MLP neurons of a small language model. Each row is named by its layer, matrix (gate and up: input weights; down: output weights) and neuron, and shows model dimensions 16-271. Each number is 128 + 32 x the weight over its row's rms, rounded and kept within 0 to 255. Numbers have three digits each. A neuron's up and down rows have the sign that makes its largest values positive.
Before each neuron's rows, "fires after" lists the tokens most often just before its 100 highest values on Wikipedia text that the model never trained on. A number after a token or word is its count.

fires after: "\n" 54, " p" 4, " " 4
L7.gate221:111137099168106103119121138123154142176172104125154093131150098112110067161158095124115127181163136125150085138107149188171127147116137156131198146124100110110107151152154086172105128146171205156145168077117073128145112157130066119114112127096081147073119073157101133169108156071114126059111135105161148161093173126105108136141115136115121104166168190110075171175179119135115158111150115192141161163131121086122077124087136172108063136143154135141160112106104111130125153201134107174129098164158149109137123140128137160146158154187128187090147090105168172141153115155135126147070106171120125129139094133161157107192130080171102124126120123090112119148184168110155141077130072162110023087116117116126110159099161164163093057086094158174125135117124111141125127127152244
L7.up221:145132121118128154187118128156111088150139128125127146104127108143159092164149132105087099093159100111126146099190144061170080065130135119176115171099113053122115148145087141107166127139111118068056162063187137099105140172181048163116111202082115150144131136155130104082203125135077106125141125066195175164114072112085132156154127068140156135089152154150192127115141118069183085137144200112187127119176118138091158107086135128154092130103130104129166174121090127136108131102154143144108174192154149155131129119115087124116155116158143138187170175074057148090176111112112071150104073141085191069150058130134165133068098106115139113128195123047127082133154109121184146130130154190154169116170102118125103167147145122195150150151163126099143140119113133170113148093194176
L7.down221:150150126142136112091150121112044169150137154151169166109118091127106093065136045156117163135139114060176167100047096130076178200112141169132143116095118152144127132147127088142102071140114137109204158156147119123117118096165164095088128160089151091110190093087120117168140143076105078137090143119090128130127163187108130113113146176174153085119110158085094119173114169141134150112138139149118124117121142082205098147194103088120113123114191188136132099128167133129134123144094135159145078198140108154169136098174147106128159090124099062100128111138114122198112181127152132115158092149175164035110131151101092082176077157175143116104108159183163164176243146133113099140130115124091070153146126133178107138139107154155115096116119126150126083125129132086178098203121116

fires after: " " 19, " Pa" 9, "or" 8, " G" 6, "ro" 5, " L" 5
L4.gate43:170110127101124165129125133064131064139090132178102169165179123122107168100094170047132137122142157050099205124080186136127164139107065160068127161118147110131071104133178125155088153130132095095142107137119167145148156121090105107106141102162118065116091083126145167103092136110156097088138153146188133107151159118132107078119181175100167162124106174128178130111150141185093159127167131172126133066193069105092160115067102136126079139115110130140104191093152103142113170092088103176154150108109132082167197131179112123070147099166156143071106107126086136130115151137093095123110108164084162134145124124132158118112087120090132157136124070116137153159139134138124129124121065117167134098105121110155122076101105088133138060074109083170077204172192185120135141138090160
L4.up43:099132101157078079108131107123157145105137108118100138172092169124105102052083183166117145181150155150099148092105176105068144146111156109137169176170103072154086128154130104128168079050159130134154140178088086076072153142143097090132116173137128133149077157080131153178162142142125148127123167163073121094204094132189151126163084140086140130124099113116122136132116155107162111097078125081186126120127134118134112148086187073119103124121142172184110161058123166137125079130117132151124080066156155193141118123095138052150137132177084116098136110143102113116203129153080147142144150164094201124156094149166132138080125064100089086156163083117096090149140155150083097114102105148175129111154158142183160101139121149038172182185151154092143138093162086059182158135135090
L4.down43:110126090125129130131130180146225165149125187129137128131123137112159079165062133073116144131156103155129088129146116112176130097130126118149119115167104152173155175204149108144150148079126111182094065155155076093133142120115119116143140143159137060129126074140125123210186143120152125162138152143101122111136139111103097115185069160067109138117108096114160095148107134146182115153138133171128121132120146123163156123122153154153162080173152100230152158204083110130136100150103082138100075107165082171166087140065135090111144142077106065117164112094139130114125180126105177083125183102118168114106129156136190111144109128055149106175091122153108128136167162123143102133129074149100178167145144130158126117136096190069137100209141112127069124133146139173106130165160140

fires after: " " 26, "s" 14, "-" 9, " ex" 8, " O" 4, " f" 4
L6.gate381:156120094113103204112153110152140087129108111151134045101155170148097118074135121117139116173112093105176137102113129064121135149151145110103124056113131136105167173110168153162164047120155093172167120155149139153147153106134153127165105138145108154094188136112128173119116074181031110152150213093144112142069154090085154150138140157101155138091084101108146229103132094173157133159150170062136104092132090157112154145132178128096142163154104126113146104117112143158117129139150170111139167139171111153074146115143121146137114157102132077096077150226145162160124150176144110064112109148095138135083119171097134109131112135129089092081122190123153088108082167138152105198101128145102099125122124142116157152075178137095111168122118115145134103126176171115107089114114166
L6.up381:133079146154107095089137162162159057199158155133121159130127148124136052154158152119039120108100123185127116148114108119149088078154148131205204091092098097162121184151098132127141158141139145121199066129138143089135130173086088091084128132179110092167115132139074130119123169106179110157134181152090180211164163108122127164134064076182019150152169118127121127119163117078160125078158088154132164101118153131145171097132070158146188127078109133094117115140090143109123096099173181126125137137130121110115034119134148170179104213129107141109097104085145139127136126145120142143117161141099152112128111140117119117164087142116156129159106132107165117153173087068121113069136170107160176118105157182108113160149122100169051116111115173142160077076113142106097155116121171
L6.down381:102102099164117132142136156163255135135103105130124125090118128079151160170168092170141153119181126134097118144165080117131149138150119101108073170131075056111090125077135167086150137147146123151178187090146061179072147158128127154095111124127160101130148118120155159074158131133128122066126126162177164117127091131121141092122152120116150142155145155143142139104152119089122154155108130087135126118134172133168125085090069172136114150143158153125159132149193151110143141107168162093171096121073150118147062088115110130126123183159129149122154140097092134162139165085133140168159105148131151102142124152147063154118122143162139080144170137070117134000168114174106123085104157146158178096117114085154122119092163136131102111146098121202147138096118150141160143143114129

fires after: " " 19, " V" 11, "e" 9, " E" 7, "ne" 6, " Ne" 4
L7.gate708:165150127104140184174177161088113117089173083133153146147164076180145189094120157165112148111112133136110093119106141114120197146070089087075146069112109147081111107104104171144109107139119138147115054093116154125176114167096125124102162108118122100150135161150098188066116072120129101097094130140160116099086148141126098123158083076164166096132081128126152112162146103176121102094118153100111151127162149161194124116093110118127130122162141136121168155171103106082117106110117177129174139170138107143124101106167114140154148109190129060214105168125074131114119134134078072129090101177100130103117107195223138077125158083133145073153098137102148130127094182138143087179039169159123155171132136111194119092110154048099099086127156087092121125097175231144119112116145146
L7.up708:162149108172129176131146130053130135124130160187133101091106155140119085154095148116153187101145120124137124172155145125114090172110081108071134167143081187087083128071145133167146100179131167132126115123170119076063115071133134130113216121154141175116159116129106099120148143134177126110112078125149107121133137163072177174165159189121156101135145135111088161110160172170106156152113095181127138124098146098112075111113104121163170149146182128134111121121157167135161162142138113115102157141119094182156163091146151098150132054078113056137152147092144163148185172135178123099174113104111200154192122139176127127212138113109106123133146099114101192139169107187156135108069115169129133097169153172099128073074110110153185143091092144106179108117151104133098139076136202
L7.down708:158155108158150138126198116112050069120148120135116073086145077152070028138158144192124160161136092047090067199127101100128179096106124163118117136112056109103103123124189168119105087137173195111155117191134125136131134128126121111093188121155157178138121079171119121077109114111146147151161083107071110129143103130127155165057142121159090146153120130083082083110194111072135168152106147187122151128084143108153159113148138094121083129174167143142117121117141146100110128160054155088132133177145166144101111123151148124171176134103171130117110132146113147089132116223143171085100161129073158173137087107139127170120101093115129119125155135154112183163164108147143114125164098172114130105173110125125097133119185141154109162125112157140134191164193106117117151058070131

fires after: " a" 14, " ca" 13, " f" 8, "co" 7, "li" 7, " di" 5
L9.gate463:126146114051129159060140159082138167114108131170099097138133135124111184138150109123172117157126088087118093163162146134133161099175111036125132121151069095152122081146091104163078106147108180149081138159191098144046162156181171108102131128135140142124162103078161144093148107149077157087157109186168170088089145156061133118179140146127110147094166098081174084131125162135178079176123135144156165111146103114157100098145120131122133105073116128088135137127148094133098141151105092163116125100128097096132161197145139126096096103201134173142113099150109132146146097166162107157153098111099137133107188164077170107084080152044128143128082149121134144077141146103122123181144149095123140160115102086143118130132163131128120104144102108140155071115171101094117086201101090
L9.up463:160077147096115168122141099171134118063138111121155208171145150166137133132127186148099097163164074064134144117094075151087105099135075176081140076128085138140155144129127103092105146124105121066130125107191157177121162112128127158117128119096128133173077153122108132103108064163140154140075106125131138148152076097129089105108136173145120151137086130161140105144090195123128124162168135154082141092149147172143156111089115128128146113096185147143095158146106112147104156127084183139074124131150148083131121137142092121182152068125129085136135097138183151119144163179115146165121118069158143122068114112142107124155129145073126129187089115063164158144089162074123137126128160187123121096136151105096138121061104112093073150157152123142116107136083128109126082126067145
L9.down463:117132185120088161072150123110225090140134140127118118106101118175177138176153158141190098088201078162122138124102165146081111118099173136113071131130091183156113121150135137135150155149104123157164123136173065195091098130131081157108152133134129154084158143131133117158111146121164179131120173133124121148124119140065160134209109173117156105104109150172118091131151147119103121137154076108083137095160136133048110110135182156112100160077089121116108076193172073129154075167173099097092105068143140170162092130093093053135093174163077138154150136132161153137161100122163120147116128118060178121115119128179142134175150148124126088103112143159167155096118181096081128132120144101114068168114145094111103109114177150112149155173170073133101060151134151117097134134115111

fires after: "\n" 15, " cl" 13, " K" 9, "il" 8, " " 7, "k" 6
L6.gate728:151147102096125157084132135094164129150189106135135136076115127100121121094170194133147118175127095143135136142115113095181134133101184119118191068161159144104145162089094117140131183145087125070149149134129131123066203153141119120061136148132099090218180082175117074084095130099137104180134149177124064116168173164155037182121130120135094136119073118102177138098099087101133127127091118135194139136113102189134127114157107158116108129097127090116144144161186104105181152138104135083127157185123115133137187139092140148109163128069121106148148100146154168136177188141117102114088119132162115105135164107140095128149106139185133107160127179091097137081077116117105080111115144152113127086141149130147098075147174183087095111096106103098101106128132110075109097122141143
L6.up728:150108122179154108116101118133126085119099148146102103081114058108116121110141093116095123103140138067168135116142103162160184184130155139101115114154155137137109148112123154183066085078144104166128131168070118080151181141103111108108086086183126091111120147120092182056116112154100117103164162113202079075070105113089124101108116100083088082138110193137125179133109090167105180147112140127088113116157067118081159073072126180142173117113084098131158166161138072087117124120137115192130125096201197115126166132148109181149121094075169152127107151071196174112154044160138065112121168146140136125105162116126143139094155097137119179154091117199066163129110077068085132090106196162155209139137136112061121158174159144132107089146093147142130089165117088134164090146129124
L6.down728:131104078123123152182100153126005137119122120128150118096123110110112105108150096138092145187137125160194182128141175110115136155145047076183134112120114161129202126156175131126127177170192148132113081142114113188115141197164102204126106174143172166147092135122090080138119141124099164152104162082142131149084166140125121073049142087150106175184131176147064071127233145137165161108091079110104115143115113142132140175098163174178160165134059161141072180134160107147102163080114129135137150132127168127176138172152092118108137075107088117160143133114179170069112173170153127169136147189142144134131156099137142131106152133110134093131071103148135186192113129106122133162104125154110129151106130112108146097186124127156125121120125117100061136143155154116159184164103148

fires after: " " 28, "p" 22, "s" 4
L6.gate241:170147049088159154082140117109216204111190151125114141126118105096137092143112155142078047144158134091095130073155156087125160158187095137154093098063177108118083112137123160135180124134135098100119059120150094155116127147151162115121112137118119190121064132169126177149138108174163149133114188069200136090156083124128111110182089090157130120131162171114159100152113123101117187166117103096165159103150142149178141119174155111123115166115101096162145100140155144142099146118159127147106164150107061115099126090113149186103163184126132150121105093154119158119081061117125123155120116116117076086116169127073179146143100128175164083102173100131047119146156131137064137171087086112128114109135165141069133140138107169115134164125161128153061158091171153107132151059149087
L6.up241:126151203094131113087130112132129157139119110067166154146102129123187109177164119101114172113173153132127065147151142168119140047153122092133216175131093128106098117148066113147093146161050133143098122144164102096117153101140085137089091144084093095155033089143209095119147129135097078146108158125129111152114059075155124167124138129126103155138141156105088150149120112120157185157188137061145159089170075133162104183105143132103104124138140124111165128160161066086183117136144081100093155178095193124076120152107145125061059123141118107096075095105120155168129122125115146105131122144113125137068126092158127135175076105129138093187131152141157059183179148098112156111111097138112095141119093106132107110081104195135131149151112106083082069145102125144157160080157143
L6.down241:141121174125066129131133180103098152192121138120144152086065074155076116093103077094116120098118089124076125150124135138145109143145166169083213112120140163104097135173135138134090157163111145149094115108141150135115106118108097117120157062116173117121138135141101121138118165059061173080143104161083100194116083071096088153090099140147115138021176121134142211101135095062114098127137112145138128166084152134139116086107072090126137130151132114157125115131154080151177118072141129127125146117172102155119138078161117140155096088062161092130116104099103120180142123121084166166102110135104132156145074159070132110137101168104148110148141169177183110151135088137091135097151175168170114164093146157130085063105120150131116123074074146118132152164096130141113180145053139

fires after: " " 57, " F" 4
L8.gate326:129152063103057167115170137144155152119116130146134180128146146142115140188180099101095143113168109104167091132075155132081118146123134167133160135141150135153115138178116168148072130116100147045121145143095101124066123134141090128160135121075121092089127127109129140127130167127152140057110135160105101164132160080140146149112150208065148081101060098117131160127141114176104136123157121143172114144087069117171152104069086145131091142068126120104110117141082125150118145097163147170139077110133117116141166049175107134160109137117160135045137199084102120132157132135061134177163063100106154152192111126130093107100076160073157149128093121106166143130135118146138140195133166126122131142137153176133067123119084190183140114063167151146163153140132190118174104148096108
L8.up326:104151109118127129143174155167112142107104134153109136112121129168129125101063109076161152125177160112111160136149144141144146103148149096155104146215171081173176102096104161131149161108090139105213129123147177106158149132150168079069144190140167106135092158125094105105151102079165168124144145154124108088088120100164150143205104078139184126095102106152170131101076191141148110126172115187154192193109141064150112162144171160125093130123128135121148115175119108138122145134121088151097098117122141097127098082142122157092130176122170096129130141079069111144148072100124141145152139182148098081202169118115112131136113042141164154099158119114104151057130063152106127129146119112155129130124129118139147082088113139068094092133141102078123080139116146203093121139136154
L8.down326:123119123176107090052099067075119179097135083123096168105126148086117113109122082159114169072104153100176147150117135101141078157147137142116131094128145137119136102131116121112082166107126142116086081080084162101117127127145114091111136090138098162077094106132077113108124103146096149122128097158148121088102100126067139098072165117097080152066134146144133170186113105167083106109120135136108107135067120098172112150054124034096144139104142197111165117180108138125130139152167112132123092121108112105167125162161158078155122125073133144097132134095103118116151092110075094121134107089065094180133176114139145168143130146138090163157153090137146191120137184125136128135110164095125175135174159141160130129116071169094191143097208127110137150173117111120114132103113147

fires after: "e" 20, " E" 13, " co" 12, "E" 9, " Da" 6, "w" 6
L4.gate773:142167088073065120160147118090129147161139130132104117118096100135181167157137106124086120141110103155102176133094148179133120144096123097123157072172132174152092088155162073160150089129183130120117141118110129154110144175142119148164131134142109064168141103072159121119178164146152095111130079084127104135113141183151143192114118113138062116105103101103092098133189094104151193108129163179191121135147140166103162139176116158185124155125187066140142152153152173106089043111098141084051080164167167130122167104103120133133146131108122095092146143154093174147104097125108133091137113117148109150156108169109145061103140142158114161113119109191126132131160113122150131122155125167122219069130150117131071136150135072069055080152124083115129071114134172135158128113100070
L4.up773:144148028154136128097105151095130104163128178162152113109164154120045141087156109164117210142095149083142161116124175182144107098144120079146155158084167066089168129110140142141107109102182131165162165155127158111141095168111120144102130136139129110133151091136157192064166119178165173103103171131115105152152209162116121168108113133131171058140179191094140083136070187184067126121154141121092139112073070108144142104130104156137113135102117166125198088135132124140124196103086100141125136158209138104122119123150060135131128094142167091178132074093115111135147069116088067090087104127156137090124125134154117165118131124099144142154133138103145158129166095065120149118170182090202116083127119131156130148113134111165085158113114139109160183215124155139116137161163156
L4.down773:118136121082173129170161150119119176134114175057094075125134129147155114181091156077096174148161149138136191179120127094105135088125163103132129137139079141172116037157093098135121129116158115155203153094130144143077107093121105118140153101168165105150124098094202150104095180158109092170120109103112147124120117110122086191118069101095061126122146163120148109104109173122188204159143094114147083092131184147091138170147149116159141100129160078116247162086183141115171154152135176153091111111167074176136092130112146125160112131150112140132109173113075133194100096135151147101126168161156111133162157178118080142143185112132123155136122150154121136031153082089102187107146142129112156110104123117136127112139136165136104174091086089100110114139179046166125088138122124

fires after: " Ad" 15, " Jo" 10, " Har" 8, " Da" 7, " S" 6, " Bri" 5
L4.gate309:118061116093155156135091132114170098112165084161136091114107139174099142129130096157182089135151148120170138136127043185096120097164118155120123108120175134126131122146094080120111105130117152073094174206151162160099163132107094112139125152097088084086103079063138148147132124108197122221127097126165175093126138150140103186106107118103162137090179139105171145141146087163141146111096122138140111149096096121172091088075099144117088098113180132129167148102108135158124056134122152106083129142163082134090125171095138148101112085133146110151124158125112162174076053095061139102123132146134068102114153159174129137093116099086118129115130121121115168150120076112125064162094091130151145150146117103159099143149144081094184099130211143191163144167160162180102101133126136
L4.up309:096140167160183135095141132098135153114163117164115114062080139113194137092140085166175121142087123126063113066137102135114118149196110148137146107092105132184176082167084154129089144177129147161140131136157133134120144086090155166074162099089179108133127127101175105129132121107141149069174100148105136102151122174145158205149107112116117112052166098105082135124194147134132103166093083135169105164084126071143113123128091138191158156136166121144140109166187126142135106130066106129151133133095163145130112134137168117160160149161189127177177122189091100158174116077157103100099134157146176150116155190167082132133221127160133137124138145101145116073124098104125122178172141158106113083161183178209104167082149101179152078144093116110171141107134122094202112132128114
L4.down309:119198141078100119097133166137039094102140074150105143111108105077119078118127100188109161152162149079111141145152095163120123164118102095124143136121156156160112143185150108113162143114109130130091160172144104133147125128161159107137141101161127105071110131098120115118049180119153099112101129117132101111133134145139192155123124124074141108128115090162088131143148107154079099144135118087152094158106130148216123112112180169129058125095120091090126149133085104134109131131075141166114138156166113176157120121106082086147137188087104108083136107153179120162127062122058153111146087098133171064112137153160027098136114112076123116064176156070150146255138125113125100105084158151132163112192114113127121132125108148092138147158173134123172128128127139107132081140089107

fires after: " " 24, " O" 9, "O" 6, " de" 6, "ge" 5, "l" 4
L4.gate487:131155102132094106109107098124158171133132144166110138137103095070112131102114137100127123161162193098138171147148177140099112132146136087135139162137136156077068122131162125156130125105135158099133166100097160089105143176156072104169145134102130104130107091180162135164125089119106132122175143086146139182092140144093100127118129087077161110102180159141111135133184142150115138165075077131124102147123112097121086097097055087154156163113108146115127179162157110153135112092095160125143142128139068182132134155119140131128164154097183129128133150154134170148047121126194077095115147090147101149102064149127131135142087135169098103139134132159137184096107131095118096208200092143167086086167095124071092167108162173151085103111176109104123110106118143126134175127052114
L4.up487:121123142166130086162147057201098104189165149141119135149104092121149137126139130077120112129161138097143138119118170101126166128090113127064149157107193161135177167199134115198100112124104108130136139096104136158196149091097143145089178084066121122177168151126111118123178135110083111136156115103144134116114142067113135134175095191124144019128144092087115090157116140130086129135163155105110089150109200126134072152105128077123187127109134124089132144134093127167128136134173115105154157137108104140164138122143161070114087146149127098148129179178140129132095121091120144141129148142129114162174144139170124226143078106165163096144157131124094169122183109146098139113172139085099105147102131183115169071086160175148065125087125166076179186148127150055144086038163195
L4.down487:130143117151183123077109090126157130150183106148149144159127148143115161183154106204084119127121174218138115100128224149117144062132072106143109171084105108107173135174142140172077164233098116088146178130112107087068160119166124126168120131142111101132111100175143093061166111153112121056160124122088152149150080060103109112130080113092142125107099122197065145141135174124074164158135092129095127081108122106066132102176149124113121098164077159132140132160167144109119140119156168094092070083149193152126142083083129153133134192117083139161177177106116131147087106139178082141143121129146139144101144145152114131128109139095148082152104122098119182031156119157161078151173117162100164098163168119121108097088138128169172154137158150060136107148105184128140146147087155

fires after: " " 59, " T" 7, "a" 7, " G" 6
L7.gate161:158131091109112114104119112143128107127116144161144106069134139134129144144180092119168152152200118117146096084143144150146108221148102140124155094094119110144091158099190165164076175092127064060140145100162135129167108132115138112140130162184151119112147123164175187123136028145133177119152095099153171123147173107116083106153183072063083069112129133117120107160134092191144163146124182125155146212095124122147105088118076124199074162139162081157103121175134098103113091159106150157094113133142163075140165106168147223066128112123114092150091154121135120172128118131072152144169189188062091169122102140108129141113119116171141175145160119120114187075129097131134130161188173184132152135105117093112157102121123160140118114107166147165101162103120143104144103187159129
L7.up161:059214153092138106086073139160163126117086096055131128067121133137107159151119132129055170130127185162150170163127121148123107138105115167114105102155111120113113133115097117104108134123131089110139136169147141110086073135121198133137143115137171119171138112164108146117068097151105174131183128122148121134165136135151111115165122115121080129096083187138155126179101166192093149077126086108170097158150122119103136122137147138164086173124131066140112087118114137096150107142092104125100140082121159133147120103198100150126108138156079122159125144136198110137172131048051092116077168114156090177210073083116121083144138144153100126155157135135165151135172113127132110237154109173109115180122143138164136119104115158095064118128186129084110184108163154106180128076207107
L7.down161:158145110149136121084070158083000109085098105075067150144111067166149070114171096151076171166119097173186182122116069144116135125120160142107096116147119058174094125152109096110084127178108115133139119177152143126139110157059158108170143137150157154139136076144144089145154089162108128149133131106079113075123154162126188133118155089138125178125154110137127155122108135149131118097111170161160130126151124176100096153120178148148173112152100106110120136164127137081124127107102096114076125103177190167099118154078141100160113113079088101106121119137178092127117162138107128102121168185118134144127053196122125123141101149137118108140147115137107102177114127166101105179130108181142115133142159155158151120151125118122165165128170107076154110112103128210113156128163175

fires after: " " 40, "hu" 12, "\n" 4, " in" 4
L8.gate112:066109164126125138125136170153119141143155126109117077162128127135107135143172151144132198193160195150109124167126197124143121164149094146163177118076125143106153149158119077139139114066151056112114100129143104067096166178127119097175074147120122137166187123119170178173107087065102141138123115122141102151149101164112182079133099187157105076204188104148133087132148134111094135101079118064123115158087170152107162149141142181135143072144121107125125104134142163116112135116155106122062140137121106069173133180146205134122120095133105149120112167071143074136059108156102171173134090142178121081144084140115102107143075132115078158162121126134080164161108134178115140119156128070171133125163151111195166164115101135168111105178116164098108140103138158100077113132148101
L8.up112:144150183126182116185107128186130153135097116177104158149095093152094112107173153159101075124137154154076101162122133100142101140172086155108177101118135127117190121142133125125137133144155067117138130153061169124089176121087151166095097131112117067127125182081151139097144163077086135070067168162106165128194109128131190114139137097115133167153137103107140068111147161101094085129123149123119112094151177054089096102124136137154076160092170140163149060133161158136069104149125151115140054108157167131195144154156117175141068152071170181098103138084076156090101150073096109068167115147101153112063192144112133118097142100162024138067114141158166142107132142130144110081190117089170082051171162165156138170164111137191172146109116133113130129152168161104162141125132102
L8.down112:069098153144108194157164190107156126080124123151140142138124057179139069160123115148131119189133196088190102093108135109159149153145163136189110163146171152119117205128157124135105107171137198139214140149115122106197131141154098109164163135110116133083150175132149078158094142121181121158089173129122097133147176156104115098112097149102138149155168110153143096102110138147066116142137118120110107117207123156095147037147137097135097115147127111106061129126095091134159140132185140101041080126117101096106125163159142105093159155161151091120102107086122105156077126143093152195141080121179124155171169109163125067132123187094185116147153105117113105105125133153142162127120128042156192166098146159116184159090090144138172055152120087129108129106143105183065085135163103

fires after: " " 24, " Be" 11, " M" 9, " Bel" 5, "na" 4
L4.gate623:114094057119078129156124108092131125136126148163092127089114120092165173132081187158151115101123116138151151117104080144193121140129120162159153142120101169154151107183146127094141138103144111135198105140165091099151163129105152061179157158144145167136132100061124106081095149108157071083223141207141201152078127201130153108169094173108128192115144111182125165182149141112104134178102143123106137099152131126133140056077075112088065157173113103145127125100102145165116087103148140145112093151121150201076139154129104149176171172193148147131125147150062144163141149141105141149176150107099109127180119173122075176090108105137124144149129129115135112080113162105117146175115089173130134215122097156160100124113110103156136101088210158124124105112104093106183115175158116
L4.up623:135129137063184146142112125110096095188157158188198074120067167173076163184146098079098108118191117117108176096160133114160143138108085142064153094111104107125119140094138136161168141099139148184174111097090170135102103109099173102152102169170146136219178129127135112128146122104150196123096077069131136096132105168183106100129156102073108146142075138082104081152146164090127131127125141140174139144117195133156165121109158193124099100124054150128131075090146047093155135119125117133148169131131096098093073140123159156129075092089109129127120151096177194144115125149125127121100162080087161162135067102104125123121140053144177182131192090115107156140136083104134124118117086143188162133113134119114128166140160127127102122158121139185105079077135124135111119139105132
L4.down623:133137084095049159100151083142248127154115102121137173146142199111174059139109142124150186120136139145153168103179091101154110101149042110168158060148137157056117108204111192158199103074075101100093161140108155133086161168132130166113154116136093130095117139117139160142162138181183086116152116129150093131126100156127120151126074117147172148189127136184125122128105162120127167139112172132122101139157113122130152077128136135154097061109104104161078136134136151131103128141154139163124151133143158102072131146128102133128094152134129101143149103162082174101120149119128135160168127130118126160140144140091130110096095102102145133112137088111134125000146186116131131117172107106167126152128105181119098108124151110126143152084157128083169127096108100143081157110145162

fires after: " ca" 13, " de" 8, " Ca" 8, " f" 8, " Ra" 7, "ef" 6
L4.gate844:139094123063183161142147087140149166212151106109137136173207156179140131126129130126171116160151178178110162000166134112147100119160068083127165019210116130109098117083153159124096111139082113135149158124189125134102135176124159118109110147178112115196144109075134094126121062093157141129109179136117108063131094107171119192148086146138102137146130165124101077080112105140160093162087119149135107100087094130162109166129117116150126152100159123071107177110114153144094125105153158104177165154120166125124149149172084097127140146095105100151129150183134125129075111137106103175147165189117122090113110144171148123139088134098076115106182089144117121150106106064096099163094219148082134101118152097103089144166094123126126177111063111101130146116132076164164184136128111
L4.up844:104125184110163139099095080145135083087102150114130110136153126185072139100176069163084123068104068187139137109156119099108156161082182151133115100054158069110096145096082119100066165145133084208134126176119070123116176145143151141136055185070137154063170170149130076098118092157107139080095130107111101185128170157118131176119115129132086132128106085164137173144124143125137175184113142141116191103175145120159126172081108123125165123148093107124094129114127144131017134055135127101146082064115161112129091129146136116057136114104194095129104159119115098160108105125109156156144096151137170105101166170146150128133124112084141153113069144108133080119224149137128129157081150106122085156109164140106112089139138180095100172080085172106144126106120109132100166149120106
L4.down844:129097118124135068133108150114085080102145086073102134118140149124123152181062141153094097096145098150165172116168162166161128166107125094181126175182127094092115108177170179130109121080108165147096111097186144189096087159159099228084165187100137191166140125181093131134091100104139135078122173162132147155126128160154051168129154156166079043101123147106051184121160142114121088085145082124104158155135088141156121153139099148114107141120170166097148174134111151149111107140173128088095080089102093123140161111143105141171097178118069139130156141102141111063139122148124117175105129109098168113126112169158100162195103133115117107133105160108108070077133148135130185138113119158103118090114138112117186109143153086160150142122091089123082045107144158125142186123123096

fires after: " (" 38, "\n" 10, " the" 9, " in" 7, " Qu" 6, "P" 4
L6.gate739:119052161072134157169085083141152153173140097092146139153085136106172109168152193080077083127142155162122146102141086120134104117161136212121126138123049067095175087093159122193123142154093066139155087116109109127104159157152152143150121216148108068143133141171117137165168113120057107089135124138151151121150105154175151142126097154111106123089210134157114148149125151125134173114107114113111141202175120082115161138067135088107097138124158100120115084093123097145117121104111189079155190128109114131126107118163075123145141111165140179112047092190122137068098148135084137126111136055103147147149178120176114130115106104169172160125069140156128175128106153128090117180100124100057144143124131149169133174114132073092101169107118119113154102108142113173174129131095066
L6.up739:160164121156145116189104074135130092188215113104150088090078138139154078135112125101103050140138044111106129144092176155132043093071170163115105213172159117129150095184094097141141125114178117146125109113079146153090113174150094073114186118133131099096120154115093093092163124151110132138130159168131211112113059069126075087094163118156091084165148103158143090107134117116129126174163133088133179111143082109091119124111096121116074131049130075119185128091095191074120139110072160121143081149115121087097151104151177069166185126128174168101179146103101091111130136138135144085143057152124172149143088134155066091094134116096195111119103118104203114099125148154163184142176123146139093128099181099121094124108125155166099120111120116170123196169116131135108163107114089
L6.down739:138120129115157126156122095104062120112149211139132123065144098101159184136172129149176113103145149162190133120114160135124178103150108146129108178084155035144174126154159091149112134150153134138113128096099143129127158166100115123160076097088084112132094083142116181201165152104113113137136031114173161104114055144152065123114147079152079054129211117134165127142069153104091113125100130089117134122152152162123122130097141137103171113114210122097120128164122104044168154138103109165140170141048148145109089146130120142139118128182130177116119124140151109153114103139109198161157167157116143109144127123115123061104106126109181140156107152173154095032103159093111149106069173197166145126119178115114141142095099150101089122119155153124135122131111130128140089187118123

fires after: "'" 23, " " 21, " I" 8
L9.gate965:053168145135063123103133137120203140159090143163103140125063140122118195140153100128116097121061174120145139152146106059151089103156103117124143149153089110127133163175170109107105141096165099039178091155192120144121124146123123178201141113117147135131167176117192163113131126143143132104109139123124133096084131152106166169155196160101054122104193107112144123149121114163086121109136170090131136139110089133104166122103099065068061087148126126106105173178116122183154065184171160182093100193086151122146123127116116135074128128124104108105115182094091134182191179143120077141140161070124136168131143185110151132101158135092124142119156139122114084135097166193148112154185087156153123185120104101116095052087128136081135145145185114115152082096157146110102119112094137
L9.up965:135102105164134143076093115108161085166075151164178114089129184067119189077158156131142140138116156091092097130093136087152117135135060131154126070084156157055117112183135113123113079170073097128141147115124105163091163051101129145136140100140128091121178113117174108090109106144117194136074093132118119093096201154111144087113118146066150073143144114082156111091163171092124097170105107105092091176149170111151112169079113113123167133170168126130119052119151069146107167099180187114150122146162117104125137137128180132125145058113164129160109118082119142064146090108093043105146146098205094113157133100103113142134125132169081164094106206173141154087124143156158164091114110155119133128171094089195123106167125131107099150066119098127088152145119080160108055137170101
L9.down965:141200138134085162130129159159173120107140117112115196176112143143118071121115105160134122117091135104171170110135165083077104136156088179158127115155159065172165145161091186128165115158163167095131160125162156151138119158112176114149127154129157104122123146142200118076104122130093107074158122170089146147109163115182113182147136151108168135150153082136123125143106119139110112096146110164086099144134112087136193128116074074131113163137127120140096160106149133116154095112169140148156124173161132123136085147146155167100101138129133129121091169178170087153161121085139129153094115089153173122129115133130093109152081085120193125210156170102116083000066146154118166167160110100111163200120083131101156062098107138139094134103114094126197113082165155151142096149081182